Part of a small language model's weights: no biases in attention or MLP.
MLP neurons of a small language model. Each row is named by its layer, matrix (up: input weights; down: output weights) and neuron, and shows model dimensions 144-207. Each number is 50 + 15 x the weight over its row's rms, rounded and kept within 0 to 99.
After each neuron's rows, "fires on" lists the tokens most often at its 100 highest values on Wikipedia text that the model never trained on.

L2.up283:38 31 65 76 35 41 25 62 42 64 35 45 63 61 52 37 39 22 51 56 65 49 43 41 52 68 63 33 68 40 68 40 34 62 40 58 24 60 55 52 48 50 52 39 36 54 56 25 56 27 64 67 56 53 12 50 58 51 41 74 35 57 70 62
L2.down283:58 28 43 47 55 53 41 49 41 40 39 40 40 65 25 55 72 56 45 65 50 58 52 73 58 81 39 41 50 59 64 54 76 64 86 49 56 47 58 44 32 62 52 34 32 49 25 50 46 57 22 38 43 59 59 39 51 26 41 51 09 36 68 52
fires on: ",", " and", "a,", ", B", " and C", "'s"

L2.up428:52 90 40 53 33 47 53 58 77 60 50 68 43 67 36 65 64 51 47 51 68 58 50 38 43 42 60 19 48 65 46 07 44 75 58 56 41 54 99 34 51 63 73 55 53 44 61 50 50 46 55 35 64 54 74 80 55 50 39 68 57 24 45 72
L2.down428:30 34 61 27 48 50 65 72 56 71 56 37 74 52 21 32 38 49 43 56 52 36 20 35 25 43 58 54 64 52 38 37 54 42 35 58 23 46 66 42 57 62 49 39 35 42 67 64 58 15 52 40 33 23 55 33 53 49 48 61 56 50 62 35
fires on: " and", ", and", " (C", " (A", " (P"

L3.up417:76 67 54 65 67 58 27 49 18 32 51 61 52 53 39 56 96 47 68 62 69 41 46 39 49 56 53 37 52 58 69 28 24 66 45 76 52 57 66 49 62 47 43 63 54 39 48 45 54 45 37 68 61 61 53 64 47 52 58 75 31 29 74 65
L3.down417:54 37 61 55 24 68 58 59 54 28 54 69 56 44 60 47 45 84 73 22 56 52 47 32 40 49 19 43 44 46 10 78 51 44 22 39 27 53 46 25 41 62 58 57 57 51 61 59 24 42 45 43 55 53 47 43 49 54 54 65 36 59 42 68
fires on: "i", " and", ")", "vi", ") and", ", and"

L2.up443:60 54 25 51 43 42 21 57 41 31 54 55 68 50 29 69 45 48 42 69 54 52 73 60 55 55 56 48 51 37 39 71 55 48 37 56 38 72 55 56 71 55 56 66 49 35 37 43 58 40 56 76 40 34 56 28 32 40 42 64 75 73 63 31
L2.down443:47 43 56 44 42 25 36 63 49 63 59 46 94 50 15 47 44 42 63 54 68 29 58 55 59 40 59 46 20 49 44 58 67 52 66 57 33 25 43 41 48 67 53 73 45 37 44 59 49 48 55 48 32 78 76 56 41 36 81 37 37 50 61 44
fires on: "–", " and ", " | P", "-", "-H", "ib"

L5.up198:47 49 53 72 19 45 18 50 50 62 52 50 59 51 64 49 43 38 39 70 51 52 53 27 52 49 61 56 43 75 50 36 35 88 40 43 43 77 31 57 51 32 52 67 49 29 43 19 49 59 74 52 27 30 61 42 49 51 73 55 50 56 65 39
L5.down198:58 58 52 65 75 30 53 36 48 43 41 50 58 64 72 50 26 69 61 52 42 56 44 84 33 65 37 38 25 47 57 32 65 64 74 29 77 52 29 33 44 73 50 58 56 39 37 58 41 44 58 70 53 79 63 48 61 47 47 33 68 72 82 34
fires on: " l", " L", "ous"

L5.up321:48 33 49 54 63 32 47 47 22 34 57 73 64 79 38 36 60 16 76 71 46 33 59 57 64 52 52 56 58 63 44 51 51 39 64 44 36 54 51 46 63 48 70 69 42 37 48 50 60 19 53 71 59 42 53 49 69 57 36 51 68 67 44 20
L5.down321:63 59 53 28 66 29 52 49 70 35 73 70 61 88 72 59 69 46 45 63 44 17 76 55 43 51 73 55 46 49 55 49 69 63 66 64 37 41 44 71 38 21 73 62 57 73 38 49 72 42 20 42 31 47 49 53 44 54 46 35 49 58 37 19
fires on: " Y", " Ch", "j", "ts", "er", " |"

L5.up474:63 43 61 17 51 41 30 42 59 85 44 20 54 53 46 80 79 49 35 59 68 67 68 11 37 62 53 58 53 64 50 47 46 84 57 25 50 72 70 51 61 62 73 61 39 59 49 44 38 44 50 51 52 41 68 26 65 65 52 56 47 52 48 54
L5.down474:51 44 71 48 50 48 59 41 61 37 41 42 61 42 49 54 74 14 64 54 61 76 33 81 44 36 50 64 37 50 54 28 24 33 67 21 61 52 55 34 43 41 40 39 68 36 41 55 52 59 58 71 65 70 76 74 45 34 59 40 45 47 54 55
fires on: " un", " name", " under", " Un", " dis"

L3.up293:54 69 66 38 64 41 39 28 60 48 56 54 49 70 53 65 54 45 32 58 51 29 40 48 77 35 70 29 48 44 46 47 54 44 73 58 19 52 55 54 52 72 45 43 35 54 50 33 39 16 70 36 55 51 34 53 49 69 48 70 55 14 81 44
L3.down293:73 65 55 51 34 59 50 38 59 52 28 52 38 35 48 44 83 45 49 61 26 50 63 34 63 47 34 60 52 52 34 70 67 40 36 32 46 39 42 77 54 33 62 53 26 46 33 49 47 61 32 61 56 45 69 75 45 54 78 66 50 59 58 78
fires on: "\",", " times", "\"", "ly", "ically", " up"

L3.up389:70 61 25 29 30 57 51 68 32 39 14 53 56 35 54 44 30 46 50 59 51 37 72 75 57 46 67 41 63 49 62 58 48 40 33 28 48 63 89 60 71 58 50 63 68 48 46 63 65 37 71 48 83 61 44 52 41 48 55 63 56 49 57 58
L3.down389:79 56 54 55 53 78 49 59 45 42 60 52 29 59 30 71 63 50 48 66 38 58 57 67 37 52 41 65 48 52 33 35 41 58 83 60 56 41 31 22 30 52 31 56 30 47 46 70 39 51 79 54 59 39 36 57 44 59 38 41 30 63 60 59
fires on: "ent", "ole", "le", "ous", "ing", "ol"

L3.up335:35 70 74 58 59 18 49 62 77 53 51 55 95 40 48 46 47 43 33 60 74 30 49 26 71 51 52 40 65 79 60 50 42 33 39 38 38 71 61 51 48 59 74 65 40 62 38 50 51 42 60 61 29 41 46 42 44 62 54 56 67 46 63 81
L3.down335:64 39 58 63 34 34 56 54 67 24 74 63 97 43 67 40 45 66 53 41 46 78 43 36 71 75 43 71 49 70 48 46 44 42 29 59 54 57 54 81 86 48 64 54 67 41 61 56 21 41 40 59 55 32 79 46 77 41 54 43 29 55 43 61
fires on: " to", "'", " be", " ."

L3.up400:59 44 90 36 56 41 28 84 59 68 32 62 57 81 38 58 58 34 50 69 60 22 78 15 56 50 49 49 43 71 62 32 49 39 69 53 52 53 35 83 59 40 40 64 48 66 60 16 43 45 62 72 60 32 77 68 59 30 21 51 56 29 37 56
L3.down400:52 75 43 67 66 56 69 68 27 64 41 34 27 52 64 64 24 49 50 36 49 48 57 44 45 23 39 35 57 16 55 47 80 61 36 33 64 36 39 45 47 56 80 66 35 46 66 53 44 68 41 19 46 36 41 39 49 42 54 38 57 58 44 24
fires on: "am", "im", "us", " |  |  |", "ok", "ia"

L5.up423:55 72 68 55 59 33 68 36 44 53 56 75 37 41 38 68 39 49 42 69 67 30 51 79 44 39 61 59 55 54 45 52 30 68 26 31 51 69 48 64 77 53 35 21 34 18 50 67 61 51 49 62 72 35 49 42 54 31 48 65 49 47 35 71
L5.down423:71 49 39 64 68 82 57 40 43 63 58 58 41 55 43 54 42 40 51 51 24 51 49 40 36 31 36 56 42 28 23 31 46 34 62 43 45 34 44 29 10 66 58 40 49 47 53 45 58 68 59 53 48 58 56 46 45 52 52 75 67 34 33 54
fires on: "et", "ed", "t", "at", "d"

L5.up410:52 41 35 71 77 47 73 54 44 37 67 41 62 60 74 59 40 53 49 75 56 34 78 38 62 30 63 57 36 68 33 46 41 59 67 59 27 75 57 80 36 57 58 43 61 48 76 48 50 29 53 64 65 23 57 10 57 64 46 41 65 56 29 37
L5.down410:54 57 50 52 44 74 67 63 61 51 56 40 47 48 59 44 40 39 85 43 60 40 56 43 63 72 43 63 31 41 43 36 53 49 55 39 47 45 47 71 48 55 20 75 25 51 37 42 47 52 55 68 46 56 73 86 30 25 51 42 49 26 40 53
fires on: "ir", "er", "j", "m", "ult", " a"

L3.up302:55 52 56 50 31 26 61 57 47 55 51 55 59 43 33 43 47 15 83 43 39 28 60 59 85 36 88 49 27 38 32 49 57 33 36 42 49 54 71 47 55 42 50 29 50 45 62 28 73 17 59 60 72 48 44 68 65 57 57 49 62 45 76 24
L3.down302:51 50 62 41 59 36 26 44 61 73 57 32 15 57 38 52 48 46 78 40 57 69 75 59 44 62 31 34 45 37 58 30 78 61 42 57 81 63 42 30 72 27 64 52 40 47 39 62 60 60 23 46 33 50 46 57 44 33 47 63 75 46 54 47
fires on: " comb", " comp", "| Total", " neg", " rel"

L2.up34:52 57 42 16 26 43 39 52 48 54 50 44 38 48 42 52 55 43 36 50 59 42 36 53 52 73 66 33 26 55 35 37 46 53 40 54 45 47 60 84 69 25 34 52 57 66 58 61 36 44 66 43 44 47 54 52 67 64 62 66 82 40 58 52
L2.down34:38 43 66 67 65 51 31 47 49 47 41 47 29 55 49 41 19 73 39 19 46 73 46 60 40 48 60 49 68 64 62 18 47 30 33 43 42 45 72 81 37 47 61 36 46 54 33 44 82 54 53 34 53 45 73 50 48 50 51 39 30 79 65 60
fires on: "im", " term", "r", " Chief", "abb"

L2.up172:41 60 18 07 49 42 67 59 47 47 53 60 63 28 65 42 74 46 55 53 60 31 27 79 52 66 53 64 24 29 39 47 15 61 77 73 44 51 58 50 63 40 33 70 38 49 40 42 40 37 64 70 38 59 42 36 87 41 28 61 52 30 39 55
L2.down172:73 69 74 33 67 34 56 40 62 50 46 60 31 28 41 68 32 70 63 38 52 49 52 38 20 38 28 77 66 80 55 64 51 44 52 22 30 33 32 43 35 22 82 68 71 41 79 30 29 64 31 32 41 22 81 66 66 51 34 14 54 36 66 36
fires on: "1", "2", " C", " Aug"

L5.up54:29 55 52 57 56 33 24 30 58 30 40 87 43 46 41 72 57 50 36 38 52 53 50 50 58 46 51 68 38 33 36 40 29 59 43 34 35 40 46 49 72 51 73 78 54 41 58 09 24 45 37 63 58 58 68 42 72 16 53 55 43 50 40 41
L5.down54:65 51 08 59 42 31 54 30 44 43 73 48 20 60 21 72 41 48 42 63 70 50 56 57 55 58 53 33 38 48 41 62 48 71 76 70 65 53 34 37 34 37 40 35 49 61 40 79 70 43 84 64 53 52 41 57 57 31 65 48 45 43 45 66
fires on: "ar", "am", "-", "m", "v"

L2.up430:62 42 30 58 48 50 25 37 47 42 45 55 52 43 53 63 57 11 25 56 64 57 37 24 49 55 46 42 44 27 84 44 39 47 33 60 40 77 46 55 58 48 35 46 60 47 84 37 38 50 50 60 53 54 55 45 57 45 52 75 52 84 64 28
L2.down430:43 33 52 56 46 25 34 34 38 42 59 64 65 54 33 54 60 46 58 24 27 53 74 55 64 59 58 61 39 57 29 38 45 75 58 34 39 51 37 47 64 63 38 50 38 46 25 40 51 40 11 61 19 87 78 52 59 34 69 49 31 55 46 46
fires on: " and", " &", ",", ", and", "a,", " or"

L5.up328:53 65 43 59 70 41 77 40 24 60 52 66 68 63 44 52 60 40 19 64 55 22 60 36 55 18 64 50 35 47 63 52 45 73 31 63 13 71 57 80 72 74 66 46 47 63 52 44 55 09 60 50 42 33 62 44 50 28 51 55 64 31 73 53
L5.down328:44 47 47 64 53 42 50 35 65 48 36 60 47 57 84 54 62 34 43 38 29 29 46 55 50 51 48 55 24 53 65 28 31 29 63 68 32 47 29 43 40 33 37 54 35 57 40 39 41 36 49 61 56 75 34 60 53 56 72 37 35 24 34 71
fires on: " ", " addition", " this", " up", "ly", "ince"

L3.up266:40 36 33 36 68 41 50 47 39 41 65 54 76 21 64 65 47 41 42 54 70 52 51 34 67 70 52 56 58 43 87 44 45 34 57 44 52 48 70 57 44 48 33 53 70 52 68 56 45 18 54 67 66 47 46 35 62 41 22 65 84 25 40 63
L3.down266:39 68 57 60 59 56 60 55 60 47 65 62 65 48 68 36 22 74 58 54 58 55 26 32 53 15 23 36 53 40 53 55 68 40 62 39 43 51 28 20 65 28 40 47 35 64 48 62 58 55 45 44 60 76 51 48 63 00 51 49 44 42 54 57
fires on: "-", "m", "=="

L3.up368:51 63 51 20 34 28 52 52 42 53 66 24 74 77 45 47 38 35 49 66 54 48 73 43 70 52 53 44 70 52 28 63 30 50 35 54 42 37 46 50 46 34 65 39 71 56 60 33 55 03 30 45 64 51 60 46 65 33 34 55 38 65 61 58
L3.down368:39 62 54 67 38 54 54 77 29 32 58 51 47 55 24 51 58 48 39 55 59 32 73 48 27 74 43 57 45 39 34 80 73 50 34 47 31 73 45 45 55 48 39 32 51 62 35 61 53 65 73 59 78 55 43 45 23 34 43 50 77 35 42 76
fires on: "l", "al"

L2.up452:53 50 85 64 52 37 28 32 35 47 07 60 58 71 45 54 46 49 12 19 62 44 38 53 51 39 44 31 57 57 52 60 47 36 43 53 42 68 59 35 43 51 35 49 17 70 45 46 75 52 42 45 52 62 28 55 55 36 48 55 31 55 57 47
L2.down452:69 52 58 73 36 75 65 46 52 75 41 73 44 46 53 47 57 90 66 40 33 70 61 68 49 59 46 23 36 45 60 42 63 63 61 39 22 55 54 43 32 36 61 34 38 53 56 53 37 56 60 44 67 56 31 43 10 87 54 66 59 55 29 52
fires on: " was", " is", " were", " form", "a", "),"

L2.up471:34 57 48 34 41 27 57 59 59 42 51 41 34 35 38 41 66 44 39 85 77 70 78 47 36 49 46 44 51 58 69 49 26 52 31 52 45 82 56 52 58 57 56 46 41 51 63 44 50 34 55 44 56 57 46 46 86 63 30 83 68 53 51 50
L2.down471:52 52 38 45 68 40 50 61 64 50 43 57 55 46 54 58 56 48 54 67 76 56 56 33 38 54 00 42 56 45 49 31 24 57 35 50 24 96 60 57 63 54 39 50 49 53 63 38 42 13 56 45 66 64 32 51 93 48 51 86 64 27 57 38
fires on: " a", ".", " The", " an"

L5.up464:34 37 59 25 37 52 37 60 48 88 31 43 42 56 46 52 41 54 35 60 55 44 38 23 34 58 40 43 63 68 59 54 38 59 35 53 36 63 54 42 55 37 49 54 61 49 65 26 45 19 23 31 46 51 65 62 54 25 52 41 49 69 44 49
L5.down464:55 63 60 64 55 61 57 51 43 37 59 13 59 65 54 48 34 47 49 32 50 34 40 58 27 30 19 33 49 16 59 55 50 66 61 61 67 46 26 68 35 53 29 47 48 76 61 81 78 43 54 48 97 62 45 71 65 78 53 47 58 54 47 32
fires on: "l", "p", " trans", "gr", "ol", "h"

L3.up46:47 54 68 28 77 47 51 43 68 55 43 29 60 34 69 56 38 48 30 61 81 59 53 50 53 38 62 30 58 73 47 46 38 76 47 82 46 52 57 55 78 41 70 40 47 51 62 56 33 30 61 48 67 73 44 43 42 67 44 69 43 57 80 43
L3.down46:41 55 39 65 54 60 40 46 25 35 18 37 46 51 41 31 15 40 58 60 24 51 55 85 49 44 55 58 55 41 51 50 55 63 34 45 53 56 46 76 28 51 47 45 57 74 35 51 38 47 52 68 41 44 61 72 45 58 35 36 33 62 47 39
fires on: "'", "\"", "ey", "iana"

L2.up208:75 45 42 51 60 61 40 71 75 31 51 65 60 55 24 56 87 23 22 51 52 57 22 18 53 56 50 23 61 47 65 45 57 26 52 37 48 84 87 18 57 42 60 85 50 50 33 33 19 33 47 58 53 31 69 55 55 28 43 88 53 57 69 63
L2.down208:46 49 53 30 54 54 46 44 00 54 55 51 74 41 47 50 30 44 86 66 38 31 25 41 21 57 36 38 41 68 55 39 63 31 35 64 46 52 69 38 36 48 55 40 57 57 41 64 87 17 35 13 35 70 75 53 60 59 76 54 40 69 68 66
fires on: " and", "/s", "h", "/", " &"

L3.up30:45 53 28 81 59 52 25 73 68 43 49 46 37 52 52 36 44 40 43 56 58 47 40 48 68 67 56 21 57 66 39 53 57 27 60 58 35 54 54 60 42 89 53 52 55 52 53 48 19 48 62 49 45 62 76 65 64 83 66 58 75 36 83 65
L3.down30:28 74 41 51 70 55 60 33 34 79 62 66 50 46 43 58 43 35 57 53 44 45 46 33 38 66 26 38 35 67 70 37 45 47 35 50 43 75 29 64 37 50 38 66 51 44 63 30 33 73 45 46 33 54 51 39 67 58 37 49 49 44 25 25
fires on: " m", "\n", " ch", " b", " h"

L5.up344:60 59 50 27 55 55 39 45 61 63 64 63 55 73 49 47 59 29 33 45 95 38 48 46 63 59 63 43 44 75 22 53 44 61 24 52 51 47 45 56 52 46 37 48 54 72 60 63 57 30 75 85 42 25 58 84 55 34 41 55 48 63 38 55
L5.down344:16 49 39 55 15 57 43 55 53 26 25 49 61 64 56 44 83 59 48 91 50 30 43 36 57 68 54 56 42 56 71 74 27 44 64 52 65 65 63 51 38 74 33 79 27 42 60 34 81 60 62 43 39 64 53 23 45 29 47 39 29 53 52 42
fires on: "h", "ch", "l", "w", " to", "ah"

L5.up431:30 73 74 38 69 39 46 60 58 50 55 65 34 53 92 34 39 30 46 69 54 57 31 38 54 28 55 39 37 56 82 74 37 25 44 39 34 50 50 59 52 71 65 63 63 44 48 23 14 25 79 38 51 40 56 54 39 57 55 64 62 19 66 62
L5.down431:51 43 67 68 46 84 43 44 77 53 43 48 40 37 71 54 51 58 61 41 52 40 68 64 53 51 47 60 58 26 49 70 60 42 43 54 72 54 38 73 41 48 62 56 40 48 64 33 20 42 53 63 54 89 61 45 65 66 71 33 57 60 34 69
fires on: "'", " to", "ed to", " G", " g"

L3.up172:67 58 30 60 59 64 66 70 44 28 49 47 51 56 51 45 70 17 57 45 89 34 69 40 60 60 59 35 57 35 69 37 43 41 38 53 35 64 63 22 77 46 32 44 44 21 61 78 30 35 47 57 77 70 41 66 36 67 24 50 63 22 50 61
L3.down172:55 64 65 51 52 73 57 49 74 37 42 53 68 43 21 57 54 26 51 62 54 59 61 68 57 71 51 34 19 78 35 79 84 39 53 55 51 30 49 43 23 76 49 32 52 36 42 05 41 63 60 83 53 37 36 28 26 51 61 54 38 72 56 31
fires on: " station", " on", " located", " along", " on the"

L2.up273:72 58 63 45 52 47 56 42 20 24 43 54 54 39 29 67 44 42 18 65 87 39 68 36 68 68 61 45 65 58 51 44 50 47 62 49 57 60 89 52 42 48 21 42 52 32 40 54 51 56 38 82 50 61 33 42 74 61 20 54 47 40 40 65
L2.down273:43 67 47 63 63 19 56 59 58 38 62 46 51 45 46 29 76 50 77 48 63 59 38 44 55 63 52 55 25 46 49 51 71 26 34 57 49 20 87 44 00 31 62 36 43 57 45 38 40 43 55 61 30 71 42 68 46 38 63 66 38 49 61 21
fires on: "–", " town", " inst", "onst", "lement", " of"

L5.up425:45 37 47 52 64 61 09 37 49 64 76 75 40 55 47 40 54 59 36 72 57 71 43 93 47 49 49 24 62 52 50 39 38 78 31 63 27 52 53 54 80 51 51 63 28 39 49 56 28 36 60 47 70 25 68 20 55 45 51 58 53 43 55 47
L5.down425:52 54 62 56 49 47 69 67 57 50 74 26 51 42 54 36 36 65 36 49 42 36 47 35 17 41 13 59 21 66 83 59 58 45 46 47 46 53 23 35 40 42 44 56 46 17 57 66 53 60 47 31 18 51 53 48 53 62 56 57 39 58 68 56
fires on: "at", "am", " ", "llino"

L3.up17:47 67 45 71 45 44 43 28 90 49 87 57 31 26 63 36 53 49 43 60 63 54 46 38 62 43 52 51 77 40 68 36 51 49 54 47 50 89 49 28 52 40 47 57 36 47 54 40 23 55 32 56 20 43 82 53 50 22 43 52 43 55 29 67
L3.down17:43 48 36 57 58 42 55 34 72 24 61 40 60 68 32 51 53 42 48 69 34 10 29 54 41 66 45 39 37 26 49 28 55 52 48 40 54 80 80 29 25 53 26 47 39 52 65 29 52 48 53 31 71 41 50 40 29 47 55 40 51 69 63 47
fires on: "f", " Sp", " | —", ";", " —", "l"

L3.up117:55 53 48 38 48 10 41 34 59 70 52 52 54 29 54 51 54 73 34 85 52 72 65 68 60 51 44 59 48 57 72 49 49 56 46 46 30 80 29 64 53 78 55 48 65 54 37 52 31 46 47 51 65 66 85 79 42 37 61 50 53 37 27 66
L3.down117:55 51 49 35 79 58 65 48 55 73 60 42 61 58 47 51 39 49 41 36 12 72 56 71 36 13 31 44 41 54 52 25 36 36 56 69 35 36 79 28 39 53 24 54 11 76 44 55 52 51 62 57 49 50 49 66 73 46 56 50 28 47 47 40
fires on: "ent", "em", "ack", "ol", "p", "if"

L2.up421:65 71 56 46 50 36 39 55 82 69 67 59 42 70 40 49 64 33 34 40 43 50 79 55 80 37 59 28 40 83 56 47 50 21 64 62 37 53 82 48 48 59 78 57 61 66 43 53 29 50 48 36 41 59 69 47 54 87 72 54 43 31 73 75
L2.down421:14 65 26 41 54 28 61 59 62 71 38 58 55 25 62 42 23 62 65 35 22 20 61 49 16 44 53 69 36 22 42 67 28 45 66 40 64 67 71 58 65 51 45 77 56 53 27 53 79 27 25 20 33 64 65 31 48 71 49 37 33 40 30 52
fires on: " m", " of m", " years.", ").", " as"

L3.up433:39 61 59 27 49 18 68 69 56 42 34 43 70 36 62 49 50 32 54 46 51 50 50 65 64 49 63 60 74 68 57 62 40 69 30 26 55 52 66 39 65 44 46 42 61 22 61 47 52 30 32 54 38 45 54 35 49 54 61 51 51 59 44 33
L3.down433:58 81 40 77 37 56 54 44 07 58 57 50 53 87 53 43 37 31 44 57 32 37 37 64 18 19 31 59 49 40 24 70 67 15 52 58 61 62 29 53 70 55 63 54 58 55 67 36 46 69 43 34 75 41 60 48 44 10 65 40 33 25 57 55
fires on: "at", "id", "ü"

L3.up384:62 55 24 55 65 65 42 54 79 68 46 41 31 38 62 35 56 29 31 35 67 37 53 56 54 63 66 45 25 65 30 59 28 39 52 40 41 47 99 43 68 53 53 23 54 52 73 62 31 51 72 06 63 26 56 42 59 69 53 57 48 26 67 76
L3.down384:46 41 61 74 43 49 14 49 63 55 43 64 65 40 52 57 49 51 59 74 62 17 52 35 23 67 51 75 48 32 56 25 80 32 43 61 45 72 79 46 58 26 70 74 76 42 47 41 56 60 27 35 69 63 50 26 56 39 64 37 51 62 68 40
fires on: " m", ")", "\"", " as", " any", "ic"

L2.up13:42 74 51 33 29 22 66 38 55 59 52 59 48 73 68 74 75 64 45 49 53 19 30 20 44 31 67 36 43 38 77 45 32 40 65 43 40 61 61 54 62 27 23 54 45 38 27 51 71 56 29 64 53 40 67 78 41 45 70 58 52 31 37 55
L2.down13:58 52 57 48 69 62 41 68 82 57 34 71 35 58 58 44 39 59 67 43 32 64 63 44 54 04 75 37 84 17 71 58 49 41 58 60 45 49 68 32 50 05 72 58 56 50 68 45 39 59 46 55 39 64 40 34 19 62 65 72 40 69 62 49
fires on: "d", "-d", "D", "- D", " of D"

L2.up378:52 99 52 30 43 37 49 48 65 12 67 63 65 48 88 46 49 44 38 66 52 59 74 32 72 63 50 42 42 84 57 50 43 30 67 60 53 55 53 47 56 45 68 23 55 49 72 46 34 48 48 59 56 45 73 61 67 71 54 64 66 57 60 65
L2.down378:50 33 52 24 58 34 48 59 60 47 33 86 61 38 33 37 31 48 64 43 48 62 47 53 39 63 42 53 44 54 35 52 54 57 35 54 49 55 78 60 31 52 57 54 51 52 49 62 52 71 39 61 26 62 31 37 42 40 56 65 44 27 81 47
fires on: "."

L3.up249:53 48 52 36 58 56 54 52 70 13 41 54 92 23 50 34 42 61 52 64 56 43 57 55 43 51 51 46 51 57 52 68 50 57 49 28 61 29 54 73 65 51 30 48 56 45 47 45 43 52 28 63 75 25 44 51 41 49 29 56 62 81 51 17
L3.down249:48 61 32 63 50 72 44 39 33 58 20 26 43 66 33 47 61 55 48 60 63 39 68 57 48 91 33 51 68 35 55 63 51 81 39 47 11 51 28 62 56 48 46 59 50 48 40 82 83 49 52 22 25 39 60 79 48 57 45 57 29 43 34 40
fires on: "in", " San", "ag", "an", " U", "ar"

L5.up233:57 64 49 59 59 27 49 35 77 58 36 51 71 37 48 47 36 17 38 59 52 23 72 18 45 38 50 41 54 48 49 38 52 32 41 43 39 62 49 69 75 67 65 27 53 45 36 66 69 61 72 63 55 45 63 58 48 42 71 50 50 50 64 68
L5.down233:63 45 52 63 71 37 56 48 65 45 75 45 53 60 63 21 66 58 84 48 53 47 47 47 44 15 20 43 14 70 49 57 42 52 42 41 36 60 35 62 44 59 31 35 64 31 52 57 53 38 49 52 51 56 85 38 57 65 48 48 26 55 40 35
fires on: "'", " out", "b", "ver", " B", "ef"

L2.up356:76 58 69 40 62 24 80 14 52 61 41 46 45 47 63 73 54 57 25 62 57 55 22 38 70 56 54 36 28 43 45 71 47 42 43 32 43 96 65 63 44 37 28 31 55 81 38 45 33 37 53 67 50 56 36 53 55 47 56 55 64 47 60 54
L2.down356:57 62 48 41 73 60 33 45 27 60 27 83 10 52 51 19 54 62 33 37 44 79 48 57 40 32 65 39 51 23 88 53 59 47 39 42 64 36 54 48 27 07 60 34 62 51 67 62 45 63 63 61 56 44 48 61 78 49 60 42 61 55 62 50
fires on: "–", ") | ", " | "

L2.up62:62 68 68 40 32 24 44 32 55 49 47 60 55 61 85 73 49 50 39 64 56 50 32 44 68 46 44 40 47 53 44 62 35 36 47 36 36 59 49 41 65 33 51 37 33 69 44 32 40 48 39 40 71 29 48 50 78 64 35 54 47 52 47 71
L2.down62:50 48 43 38 81 72 37 34 41 52 44 67 22 44 59 11 58 50 56 36 38 64 72 34 36 30 45 34 61 51 54 44 61 43 40 51 60 47 47 49 25 38 23 40 46 49 67 47 35 72 71 64 53 52 32 81 70 44 73 43 59 46 46 62
fires on: " | ", " |  | ", "=", "s | ", ") | ", "{"

L2.up322:46 48 66 46 45 39 32 38 45 30 64 35 60 51 31 66 83 28 36 57 56 54 40 54 70 43 59 51 63 63 37 46 31 45 54 39 56 62 71 54 45 75 52 84 39 57 53 44 27 46 35 70 24 46 50 58 52 34 38 48 51 68 54 41
L2.down322:53 61 68 59 70 19 44 44 52 35 57 44 41 51 60 35 32 50 50 43 77 47 73 68 43 35 68 45 41 97 45 34 61 38 52 49 46 68 21 17 37 68 42 42 47 90 44 44 40 48 69 89 31 58 78 32 41 33 70 50 59 24 63 56
fires on: "á", " | P", "ia", "A", " ESP", "ó"

L3.up108:80 42 58 45 71 54 15 48 78 76 41 67 60 41 57 36 75 43 39 65 64 62 19 65 43 58 55 33 69 34 60 38 34 29 61 60 43 64 73 46 47 21 48 39 23 51 67 54 52 40 67 63 56 47 43 57 43 44 55 51 35 26 44 82
L3.down108:58 26 51 41 45 39 55 53 41 78 21 58 43 58 32 36 43 38 78 57 39 43 28 41 29 41 59 60 44 34 51 66 73 41 42 76 47 37 46 34 43 45 23 51 46 61 34 47 79 51 46 25 37 56 70 66 38 55 40 52 62 45 48 39
fires on: " and", "\""